From a checkpoint of a small transformer trained on Wikipedia.
Training: a variant of Adam for these matrices, 163M tokens.
MLP neurons of a small language model. Each row is named by its layer, matrix (up: input weights) and neuron, and shows model dimensions 16-143. Each number is 500 + 25 x the weight over its row's rms, rounded and kept within 0 to 999. Numbers have three digits each.
A block is one neuron, or neurons of one layer that tend to fire together. After each block is what it responds to, as a language model described it from the Wikipedia text at the highest values.

L3.up504:518529513515481444485501433497499532478476509546499489552471520510522486465465496554537477494517508539509493494521515499504513519522498529517505502481471489499449538520501472496486494504491490526489509484535434526517491474499532508457493495503493515489505509490492523496514484484487480499501485476494480503487530448516515472468516497489530499488482521444494497508430490517515483493479
L3.up613:522508532494501465513509478582508512496507529547519476492496530531543509482468492502508507487515524565529489515503497512525525518507511508461478533482445482500502549522513429502507482514522493501494454474475478489501486484527510545524486457480519515483519490507480513494461456497514459509489531491507506480499518468531516465498508478529508507490514499506529481521481492494465510465477
Responds to: Mid-word "ist" fragment

L2.up70:531466561479489504503457519523537513523500475459494469501529509517529513550501483520501435510508493496488522469486559510445473477512533521486450514516483513532494503505488485470488453553522480502517533513508488535527503530495517499483496492508508524501507504499533480516510511487503512482476496479512531462498509494459482447534530529510497501500498497476503468467470487484507511512528
L2.up132:492471543508482499546535506513510532507503495549482499483492482479517484531466501478512451513514484553473537454462525513483483496524522536497445518509479529484475522493495471474521485497492473508486529474491530539509516557465516489484480491533516535516513508495517476496491512508502500470487451455478520463467511538468526499551508514472506482521453477453500495474485453479507511475545
L2.up269:537481536496475519523494454479517528495470515464523519511513486501514506505516504497502464534514496478468529438475515537445487521511528533475478516505524511514487494509534507510478511531517461493505500450497509508518481506508487495453510509491497482505516544492505475508502515500529526452468486487529524457495536527512481487552533497541468501507487471468489499453465453495474479464528
L2.up329:490472554486515502487478477486550518502487498491482509478512512493532515558494534502529456513530552521485535436505518517457448504488511529506455501497491515498471508481505491477510486538533486482511544500527502531574494519522514476477504496519514499492496513506519464501482516471507513491477455491496537449482510474474474519551532506519482496503452477483467504449479492488515498512481
L2.up385:491488563500499504494471488498536517497466518514479548513503480500546483532488534495489452487522558537501535464540502513465496521480476527482481493523481489509497523484535482516481483495505509480484507482539492546531475506494487512482485497533500474523489515510571456500535454426502546480500494510521504500480496479482444498528520499502518495516472490511495504456465470474503487499505
L2.up424:517470559461499498515474486524538542506487485493483482496501505487534515528492526504534447498519468519479532466487522489471488489532517530481456493532466531514471518509496502444489442531513477497498521496500488527567488526497509509469485504516537504507499497502536473487477511486547526462480506479479523468515513472448504437542544505519494460505466459476507481454499482483509501499537
L2.up573:521487549502486524534485548500521519465507530504512504498516456508546519524478527495531446510528481512512495431519546531467475498508456552486490488483514522500520525496520513499493462467528472486477508493516502521553492484523482507470501502480497483502511531484498472507467487500501480495528452511536510480489494473511471447543530535495518472524470505511531523442473478507481520488495
L2.up574:524488529507481489537509503494534532471509500506502553523502480502518477546479520496519452522500540511507520425477527547471476504502514536448444503480507520515477512490521499509509486524503460456479504484493519539528513507514498478489502518479493476507487513487506480481488485498504522497505475496499519478501500527491461488546544500503473475509491478473484491442472467489503484485497
Responds to: Wiki section-heading markers

L2.up38:499507490483479501484462529495498518488504533471507538554512506488519489481525488535524492495521512496497534490535492472550474492506536509502509506479483525489465523565523516485521507502484476502490491482520513515514502500525539530469453486520513544547499472487536500479440497503546519560515523505497497472480485467510486474560516436517517483487478451502516517485512530535507461483491
L2.up119:475521505453479523536558477476461539465485507501501525492503483475518479524517505480509520497543433521482530489525527501509509474508519520529480485534452525459463518515518498502511433521519501525465496522548464495489532529501506520486507509561501549543500508527466494497493493514527505471499460484531524493492498521485512454497521482550480487492469503504448458486477495485469446483518
L2.up239:457534461498514487542516514534491541478538480554464499503486498506515501519502507529523517517502533491514455519530506478521486455498504530508508473511463513504469507494465538511498478511516471551498513485487475475499501475513541461519501497488504528558496502472520495480472529495540498514536444475505503503465467524516466475527548461528497504490481514526492478504504491494475470482493
L2.up281:450538510490487515491508538495482548478499492525477439512530482474515499524503471543557492536494504486497521541490473466505511428516516519495466525538463487491515492506473496479507433524536482500501530478479465504464574494491506494518543500509489513544510500502517486516516502528521508546527494493512517514481450492470492448507514463531515484504521486470483458518489524479513504518509
L2.up409:523521487526465471476454482481497481501474518485483557491503497514510478540516535490505486508496554482458493490498523507496460529541491539458500471506487480493435516548534521536492507484488497501498499499533519512540483505510504497529492510498492487557497512491478483479497491464535510470478507510528530517515518518479432506509485490509507461481449454500481475497476513497503463500504
L2.up422:500552501555486478469513435530490542478488532481546508477493536522533517469473500542512499499507514502473472482521548506491462462531467541528469493499523524516512525549525504491509516527532499475478493489505447532517471493491540478486507499486455501489473427510523501498493451494526517481488505490503472519487499545536509465505494500506508490501461482472463482521434519535478502516493
L2.up606:497534503484472493472469516543478503471500519495493533399521561481528500501502504484507497498512524496476542496520478466497453510507501500497471492479491471479499532470466483495509469509510534489509537484532488482472514502560549556516461484492484493502499470470496540522513459458508475477501493507521476512505488468469513503480505491538504504484544493470497541501468517504490493482465
L2.up624:517484494492525496501473483507476518478511524488438538536531472508564474496537502526526483520503518487509508491508488520539466494481494505511499481513457511499484531538502524459529490457437501519501499452512491498506512484510528528489506489530530519506498507473513465498446498542556515525525496512489508474468533468509480505535536481513486482496462484488512545464528488507507449467518
Responds to: Mid-word subword fragments

L3.up554:495470451485539478447479474517537530502499485400525464491534508520511471524481517507497483490530529504490474468468506468486511512524493499484487473487504509480498485521495477508482481510462492547512489466533470481550513499554529543485527494532514503500531495470476509491499482488515499488460548504503516456487458509468485499494493483520508483463518462503479491502510543493499510504511
L3.up594:495498466504537495489517499516497549525497510486505473468473520514526464512489515479536470527526526515500474503527565510514462501512502514513519433511496495468493499458453514520481465529485488553503503518543488501564509487547484529502496515527500517510503485504481504525482468510502505510510554515517502453469480466475454508499488437514490478470467472526478504512478540497498490507493
Responds to: Word stems and negation

L6.up53:471502459487497511486535517515519499524445538505464473471517515468469509517505500478539531518508483473505496500505467461499486501530531488488510512503514489511514474524511507495498512488496478487478489445503543528507488526463497506515501482512514550540509500479480483493432472549503479508466447480495521521448516552509475538516458484482486460503468463480496508520457523512520485490532
L6.up113:501449494500495475459513496505524463526501484463420482503475504498463478539500505487500526536501449507500515506492505481479469439536489496505514459540477496513471477517500514497472515504512519539492506504491489480523494521446484503501462509505526511527526509438492497500476481536517486477498487461471534423511481527534500517533494524486478514509498461494510505508461513518513490494466
L6.up246:473488479463503481520495482454521495479489531513452493479477466510536474514483509509514522510497547495468525497508470511474502521510456484492499493508502446496491530514546507482532491469512565510470508480496512499520484489496493461451513513496508512515458472507531470519498495471497515435543477493499530509515500508487479508518496469489515461471473454517538496478528533495593508530487
L6.up593:484507477472502490511523448458481496443502520490474500500487469510489483500509482497537512507490535490439509528481533461501489473535523515496485511460515509458493511489522515493520530446496495476463504526518501481552489537520489486515460542506482519518524493509471503478492484489495534459528519493518513505491498528502469483475504449490514480476486445508535478459464522476541510486487
Responds to: Word-initial "f" fragment

L6.up40:482532533495485446473478500451537513540499500503462534474534515498524453506485494506521458520502523500471519500537505467542492524480471517516504504505498512516503499490476523507513485513583533550441488455518485524515504497515479534497509507503468490507515486510474492514508503479527566518495509477485497521495556499504501522498532466497455475485478519491505507503481509489492460458479
L6.up239:470529500526475456520499558519512494510510498478501497486458497479481514515520533521530477514533506505473522519529497523526467491485498553470502489479514529507487546522468540476498492508521495446512486512537534543547499474533509528488483475498459524525483489486540471516499489511514514483517491492486524496477491467508508457500528483528481503497464422510478482494478529469498503482497
L6.up433:480486545508532506512514458481520490477512541517452516514516511507499506505479544506500510483518537518525514463512486472514498473499453498452451465502516486521457531469468479510486484497531519555468507467494498521510449510504479563506496469498547480507506494509525513456497492465524549486546445526443520497450485493521477507552525498538515509501512522479509471475494480518487506476489
L6.up612:501502534486476479511483540490524515449516498520475515471523501479518506525460523526543472502558507506523500486522494488522396468514448533493485466511497493499500532514464536491517449509552481493455508465534495505503481473521500564478485490518487507514485513495533487525511526506513547536494472490491508489444489471506477481519554467517511486510512487530518502493511497516474480477483
Responds to: Mid-word fragments

L2.up10:528523481489457472492504491506503517525493521484491538521528490481498493528510517523518490493517496494494499506523521470507468513508506544460496487513467505490465526540520505496495508470496471520509522455551495545520512549500547526487466513547460509542492482487553472468491484502565517511513523508489526494465490493476458472547527473527469467473492437482484462449506496479531480475508
L2.up37:488468478482519508483542491460525495537506500514474516491481505464462473536496466465535519519522482487491509481519490487467428495556496523479517427505493503485478516456517520463480492523516482534492517493471493545522480466512537490514481519483519538505524466481481516493474492522509525499479475477480535439496530514522506518530506448537493505486438469462482520487482509508524490504532
L2.up158:446522469485514524462537494498491546504500530508507513493459522499523489506486523482543490506511490520528479512525511491529495490498499500476482468504472496466501480495471488524518505526476519524521503491551468530540533527536537531502503504567452536530484480488529500486509494474516477527534504502521513469478451489489486510517493430506504479485449470486465498485461547455520507496472
L2.up221:456498454512524471439520496493491529516491531518504490501478539497487471503491531493545448533501493533512475457488507476514470461520460517477528443512505507484505483503469510511490496514495515549490493461521492519582489508536510520487467545537511495525527493476491497471483460505516514539530512509523513483475476489526472519522470427535475493481491485505490521475477529460503483495452
L2.up308:509552514454498470457486510486493473507513518486428497506515557503525492476487482483501501467531500494510503488522534472504507482493514502521517503480505497469483513503544534491494515521461483510476531517530535505527509504474517562524457471494522528533497459549487495498440468491522483515547531520493492476460479494479494486468525463530481485494499489514486518516508534530510497550475
L2.up342:524512492514494516453478505466519529485539514509532489505521479466473511518461492499496470510536518515518508452496479503473434494504490531479512489477523537493523498512499531495500519501516485472469515481539479485561481506486500467560512531472513487511533506474472513503481488515487458556512488523489517438491491485543469505514504514509492507509498454514479521467453524505524497520495
L2.up569:459510484491512523483505472522497521544484559490447492491471514528549477494513544492534495510467519499483507498542523486552506469476448498489483466491470461509498489478455514544516479516534528509508504521523475509565495509514491531496492491548474500529488505468517449485500489475550499471554515501515503493511464485505488510507468430527514472497483474494496504478477546494523515511482
L2.up588:530467477519531492413512475488512493515479494525509505523489546481512447528492494511502487507517501510510505507532541502486433479513475516520524433526474474488485510521496539490488487507528495528460506483524455508562457479551492500494476531509520506533513486501471482479463474481537520553510492524504520515519509477492449504505497458531479501471458496517528502494506533486490475520480
Responds to: Negation and word-start fragments

L2.up67:442511511504469524476486485468518486504458538511454450511477510487499465512518505475514547491484464500473522504508482475482512497542480485472509512525465514508475505539487490524486484468505478555475510469491498569512492496477505526505514494516509519561520483486503470474463477519525500453509448462507529509497484554504528503532466504486542457526472468463523478503486510499509502495568
L2.up213:496522506504486480480478518510537544555524504501489498464475498514505497515501522455519518491511454506516525512552509499465473545482498524491503501538502512492478491556438515509537455514523509480536505453551476569521471481494525530513493493528465527498521511497483482504533512479545496491472474484533507505513466521517502525527454509482522480493477491482487514506458520500502500504554
L2.up287:515490528538510463466507505479519508537477531482499548495476502490519508515499479481537495477541498546522475510513546498476465493505502522460510428528458514486473493509488481487528492520505525464492517480541509513523472486513484524521515482579487533486495480471544484485510472452511521524519491536502508477499473457500509520508508488491514504493481509477522523490484535491486501489473
L2.up323:440504509492494515523495495524530550517494483467512497473457479493521539526479503473567523518566472527477503506510486525451465487499456518474481509518465522511504501524463510482514465554482518503523518456493518550527518470475478520490519483546518525522482516487533523510506507486494476479494469487533504496532481514507491460528553480489499482496494494480519482496465506491511513523513
L2.up326:461510493509518487488467511464551490564477505487472474498500528509480469523490521493540528524505496484519475501504524504428435505514516501494545499501506484513490503535458481478516471539500475536531501465508501541525525518519492479489531489483475536505545513476495467514465510555519487490485456450479526468485474501521495526523497510502469519513498524449496521508449532506511494469509
L2.up386:459536493537490478526502500470496537522478539493520562512493482486476464509526518490547519521529490527458483516521521508495463500510473508500500458482485550439510500524509506541499490491517433474491500497541498491528487500508447526555489501503475486524516486529493502494469443486499506496502496508559515475523459477546471497485503497493487502490471486525501525501464530500487477514468
L2.up496:469508476495512471501475513509532533535493507499504489458500502489474522538479494483556539497543484506520482494513510455512443506528464517455489429538472525510472492504457495508493475505501475557519518473539526522523472484505526530499502492518489534528489487475518488501497485525509537511502465473527514465465446501530477506545486464522504480510474468509504523505480517517499489490527
L2.up515:501546511486521504526476530444538487532500539508524481498510517498472520503494502504538508521528527478527478488509502514483471507494512494444520497492504513552494480503483473486474478491505465527542540468538530507540478517535519501525539480480479514501512473442506506498466489513506540532513490500524504481459454467535457522530489486514475495533501484503464521495447483495508483482500
Responds to: Subject pronouns, noun suffixes

L6.up276:506480527482494500519518529518489473495491513534496504573521486464474513515527500520557520511518507483523510482531484453491469501516470493432485474516491477517470536511504477479466498533521452525511532455492484502459467477506508503500485494471490518541458504448487531499477489532495512487523463485482526495487500528475485499589479471538521521519469459509502522462475512505534504511488
L6.up285:506550505490490511538480520465480512515513549475437548513514524512506485526501461488562459497493501460469479498542493470490487494519488527479542458495512443533496541502487520539520462500529525533498499426509478544475483488509528536487486501519494499528480484501521448498467482522513495497558460490502509523473501490506477514500509450532506463507511488488490505489478503510504505459505
L6.up412:490500521485501479489449503468485493518495535497477545491520524507520476505564493499506477498529512479482523476517482498481507485511483505484540479471481487470480517517567492477489504513481531534499540486493484493476456498543540513501518495517464489513488476467494489494507484521498481453535520503498528522482532494515500526503531486535458504504481461520450501505487543498531481455487
L6.up474:524483493464520490498521509482507474491515519489481500534546569491503447523514506532506515525495498468500498480503487530459491537509504485517485550509515497487524579532515543489484451473548495463525525468481516509474466476505513512482512478493475499490491476504446520515444481514492510511479461472471525520474479503499528531520540494486497502479425467495494516482522499465527499503471
Responds to: Word-initial split fragments

L3.up100:527466550467482508525485516502540548536491478484463509489478496512531516545478522493521427507519522524469531469470538487441503477504510532472459494513487527532480509495512489481484498530533481510496499502500519520537493496496490484473474507496524496501481528511496474508491487489502490450499500470491524448503531505474507490551536528507483494510459477459497483457465482479503496487527
L3.up633:496450531509487507484515480528506536524503491516492486510489521533529497527504536488520437485515515524452516450476548499464482476524470508494492496501494516508480500479499484438489495539521483504513518501513547565559489524502517476458485504534532495486516522498493459491488506508512539500487502514480511461527531464467506475513521507528503466495470478511497500460490460497502490513513
Responds to: Wikipedia heading markup

L3.up3:519483551544468481499537508506495504454514486528487482523499495502480512534523509542541536508470505499512498492500522508505455467533479511534476478486498502465468538527491513485497443514549477480488512504504487529494478539469511487474472489494456509509492517477515491479458526513513515492493459470517509523494474483517454488524462504463501490486438478522525453481490476510513496490479
L3.up392:521484512530478478493544523508482490494514497506482516540503529476484534532544483539538545498535464490486524516498505484498462464521485494506524490506508518450449554540497520476485445494553460469497508462475475546470478483497506496515455492511468520501502542493486507499483512521508512496481452508509524508495505486512486454546478491506494480486474446516487490486495452501516482501504
Responds to: Coordinating conjunctions after names

L2.up130:511515488500477480487520483498496527497481523521502529508515493460495479515515510513535491497526513509480530489509501482493480507527500562476505496538472480498470541529511497482499510483507519516499509467563493539531521521509540499515500528537464525529504496475515481469502490500544520508514521519487510482479494476478477473573540467532486469477468471476499480454493486472519472439511
L2.up182:553540529534479495508484490490495518503488484441484577493527487498485502577512500505511476523492509444514515458480518548520466509500512526472469480510446498493442550517540523520504486540498481475510504494522511493509522502512518500511502513485506511519490505503516476475502462495518510500482535486515531519500557510515507497477465464509469481506453451502466475504469507488491461493521
L2.up363:509525497490473483510501491470521490511509509513465546494460562514464532542499500518514479511511488494476489495495534513486489512542507513458462521515493469529439503482519510515509491546528532480480516477504492553519527541470509496514461500518503529512468466480509484463537483502512479508493483498474589499503510536475496516496495483513462482491503494482467459466482518483508493505499
L2.up369:499502512533498451459500497477509511496514506499494524470513500491480465540504485499575499514504509515518498487523515465501466513531543528495496451494490443468471516507458506509527486517515474475501479443529478534533535503541515529517497520553458545515517479473491469488524481512549498530498507493467522478504483475482489518487511439517470478478500455469494513496467523478538473510511
L2.up420:511485483484503502486520513488516514529476522499487511525517480463495499498531525485511468501535501500483543497509498477492478491515545535469483527543486490513476529527510485481504499481482509529491521440555490559500511532504535505489503539553465508530514506478543484483498490489548502485498528523497511479479493480475497490587530489527491471476477448465478489462505499475518481452535
L2.up520:507531498487462488469520497481519525510493532495514519520519479479490485513529522524519475499514502483478517489498522485508460501520505551458506498531471488492466530555507482491506499477499491505512502469553495525527498533503551494504486525536466510540492489491539478467480500513555528514523529511478533479490488475477470468574518465518495478486472456471496473469498514479537467448521
L2.up594:545518545515486485506512495505516505516497503479479544418536551493477488576513498531512486530546474536490464482471534510494476509524499543486459492503485517524469516495487523473491484524583502532490512464508491513529502493524500527520505484481481540499504487468455492477514508509519502516485483486511566505500486495465504508498519471502463496516475476456480494465448516491516483501487
L2.up622:504522493499465488480492486496513512511471531483510524524511480473491472523523518532522480510517507490483515474510500477496467485509505560459502491506462484499469534544504486480509502459499492503510505466569504526529506535501539507496481514534467525553522497493533477473458503526550509513515525505489516491498488467485474459570519458510494472469470461473499479449509491473511471447506
Responds to: List and cell separators

L6.up80:474520482506460528482521477451493485464452535487517490516493474499458504512501518495467508489518501540491475538494512493439519506549524503486468496505510525530531490512513474537498474473507462510493516515521493553489489507484510530555527495522492506527524489505517505459495478480512514474478468515531527507498409523482469468496502484536545470485506510492505511497497494486484491499571
L6.up87:460519508447488484481539465451532508494465518517567473490490516538490454505487552488531465509508540466457480492487531512454526498523535542512530502469508457518475491497516491485514511458487488500512484514532486529523502542504531527513448466501456538499536495531477511509492506499534567503495530501491516485485492510456492500473505480513527484457493513516486479477519511490496482507517
L6.up353:493523523466502489484516488457501457483452503543486530510515536485537503509525502501502488500496532501509500511500492489494485476496523516460460505519488537501444539490516490514497482510495468530523518449530473535480477512501486542499511491518462549531501455485535498484514489480520511493522516464517528479505467489481488525489536445536496512516483512496495485472509464451481482438537
L6.up363:497492514495518525517531509451492464489451497522528503486525512503471484496537497483499496504510528502510523505479497488483488483521545486487467510463494497510483522468545460507492523518510476520468494470492494514472467545518477547488521480511433551508500481473517533512519471476505537461483463506505539502481494518488497524500507453563509515487478550514510472477489471460452464418523
Responds to: Word-internal second fragments

L3.up454:468490565460475490521495499464530486449487486460491482465535495506501462512534527491541518504519455503466530512459491522469494471522469496464499519492478528494471485544514486491526466510522492508495528505506480507477492497487521510522527509535490533536501526493491516508462495510527553500480454494543509456552482536496503424532508476502510482488487498522490491482463510474523499510532
L3.up556:495477533449522482501504465457499510517496520475511476486516509445470447516500526533535532521499465506476525523489543509456475504586491518498522490525466514463474513496539486440492472513546477534491501521502514495523553504554481527491521507495474503504514534528462502487447457536533523496474475482537527472521530477509507473493487482493495466476456507519475515495496498490500463484494
Responds to: Split word-start fragments

L6.up225:513493485513508506461486472516494541533505512482540506455526481493504443529490476506518478521529465518485532512499499471483436501548468515464473476476503479501497518490485524498475514504537494510499499467520463494557514549552493552545520502486442496485501511502475516473463487543497540498499481520537529482515497509501505475463484473475505490467504448498448521467500559500485499513487
L6.up395:490494497521479499462488479515539479494482514514502522439510481484501501522547531511492506494545473518519543493500544483524465454500477487462492448543502480536510517473473536475496487479475514486503519511510437503505506489542489525497516486551491547512476473473514512483517484452544499534510514499515514494512510464464526488511509470544510508487487490509477536496497540513519499500456
L6.up484:525473449474519472530500462465485488505466502453499516502501488464495525535517474498504522497579511529431509483504522480500443472510497520516510453535480498475509508482470520510502516494502481491509498506575543459509514543475515510528482492542487520506530485491505498532498495491477511492482510514495520449491479475504481468502503507550503528493518483489485530502505550520499503525463
L6.up537:484485495489499472476466522495463495544503505488523500451507513468500510524539501521522521517522457476489538547474521473487449518528481492469516475514496555475489535553473519494474465499518499501519521454501487513514487522561513560518495525505476511494522530460453500470510479515520521517481502514567523484489512498523508502507476438539484512500485442533452509492488481486515466473498
Responds to: Mid-word stem fragments

L6.up79:498454485451509492466517520534547496490512506448499478514475499514532529504494524510523469505488477466518491485519512498528465514509518496512449524511501493517494507522498473481510474526514489457543520526490512521545528541474518517472465523509530525501482516480458502473478507460495483526473501494518506487499522500539491489506473491529492375496436475547484488469521478501530503499519
L6.up134:488490515505465515514497472561518543527518492487528511523511480510528515555508515490554464488522500465489503471519524483498455502511475538458461462513501478506472528475474524456493495521519461470516509510510498530560508472509519510477485485480513489501491485496542449488496518512519537465490496504517506492518520494486477460544559497537509471508490440467507493472485506526491502511512
L6.up179:495507482562470502497470486494508529519519488478520539463529517510509512515528519486546474519542489468480504441519478472505471483515453518439500476503515505499464499514500508503492475521504487489524524500486517515538451500497537500509535495507519524507488483448514515485486502489510498510500501519483491532502531517499443508550488483528457471502493471469425504507450520515517480519528
L6.up190:478514514548501512484465503485542547552464513495524510472490514475509501533509488506531535490552467485492505494516508505468466540516504481477520461533490490535503519504506506462510517458516496477496508454493500543517513482517513485514513496529449511506483510498522444488465479512510503458507467514508520510465459489503527493493567509501478461512492446486481529501450447502533467515506
Responds to: Closing marks and word-ends

L3.up205:474503507495502495542475502469528526511485481481486445475490513479458497535496528494564544494518448467511508514481527495454462511573498505487501498519503532478469505530465487437513472492546505520493492503485525543514501522516477567522506485494489507508487517515473489504461482490517500473493445468528515479511502490499499484487496506497507439531466479493512507511463452512498457472540
L3.up596:491511489502507494503525546474534464533464510525462491515496543463456501516476507492530522517520472505501486510537492454479451503513514504517503488507512510517480516517484498457474489485509458532494502426508508569504464495485483501498472481486505551527532475469495483497474499549521478492499453444481519495500490505511506541531497489475484506518504478461507512496476512501533468484554
Responds to: Sentence-initial subject pronouns

L2.up109:501516533492482478509472541514491518530504494516465498467523511510491509574521501545544473522504499486504509484453521496485471457518485546504500495499492507522477539527484533476481458477529501498508535466493505547504510535505530501511477531508516534524493475497510508478498500531524525476528502478463530500447494524492496489506513447527476481489459479494499438460504454480554495486507
L2.up161:496535506507495457472474536515526516516498508504495516514500511473484500534478515535561474533531506520497477480472537484485443487524481564464494452500490504483473504530486511476493511451542502529488489450517479517551495485536493511498500509514479511533507510478517464486462474482544509519529517487473542498488476475515462485519528456495459457474497482478510497471494516494530488480460
L2.up181:493539513524449509482480485483497484454474511499526555519501470486481465530514510505496461497561539522464528497489504477473513500545537547487526486498478470518489513481542488482508516505487509509454486486541496520459538509477494529534506496502479544533521484510498524502513464487509479468490483513471556473453516504486474460521528493534532522483490503461499460461478512476469482485480
L2.up190:497520526480465504542479510520527521481515491491511486518523448502475476523492507533480458497565510511481510498495520489463487479539476526486510444532444485542526527477502523494473489501537485520493494481512466517477512490486480512532524491506485501549489514514540495494496469536492549495532465520491527485476485498520441420526533508521517512495496473491518476440482465512464488512471
L2.up283:458533513528458509464507488491499479433490515469526517529548480505486459509506512525484466500497537531477529471479491510480507463506533516526500513516467500525508478487507479486521491506470511503496498503520472510454599543459516484509491507542471524524526482538514530506508496484516489535495508510501529475515512466477473470506482523517528505480496526474498484495495484469488507488463
L2.up351:470520503492486519510548451490496446465457494481526531520520506485477483503522500513491504495535496526448546453499507535538525479499538509524458519496484546504487510485527463507512486513482504510506506494511499512493549523478523502459505492589467561548507498512505512498517484462529503505464498477504510471524539522475501469473510474518506497501490498492441461493507464449477465479506
L2.up423:532482521499469481467477517529486503459472494483472503532530505503549497535532500524511475499506543492485533491530492503450446511538443521463519472530500428519508536534518530493479490479510508486516493495504470551482487493484481511478505535522501497546473512477511488505492475493505518505506476538510518548507474471484457473544534454542535482459495472524527500463502521503525515509480
L2.up477:532517547491456519521465524541505555534513512506495503529534475508525508511525531535494505493500492495454522475492528517474472516501467523493479479515476496544502492509503505516514504492541470508507488500520457515495519498443499536523549506513472488519481486491525498496510519523529503526486482502496521477496455484512495463524520510539517511509525521459486498457486520480482503471472
Responds to: Mid-word vowel-consonant fragments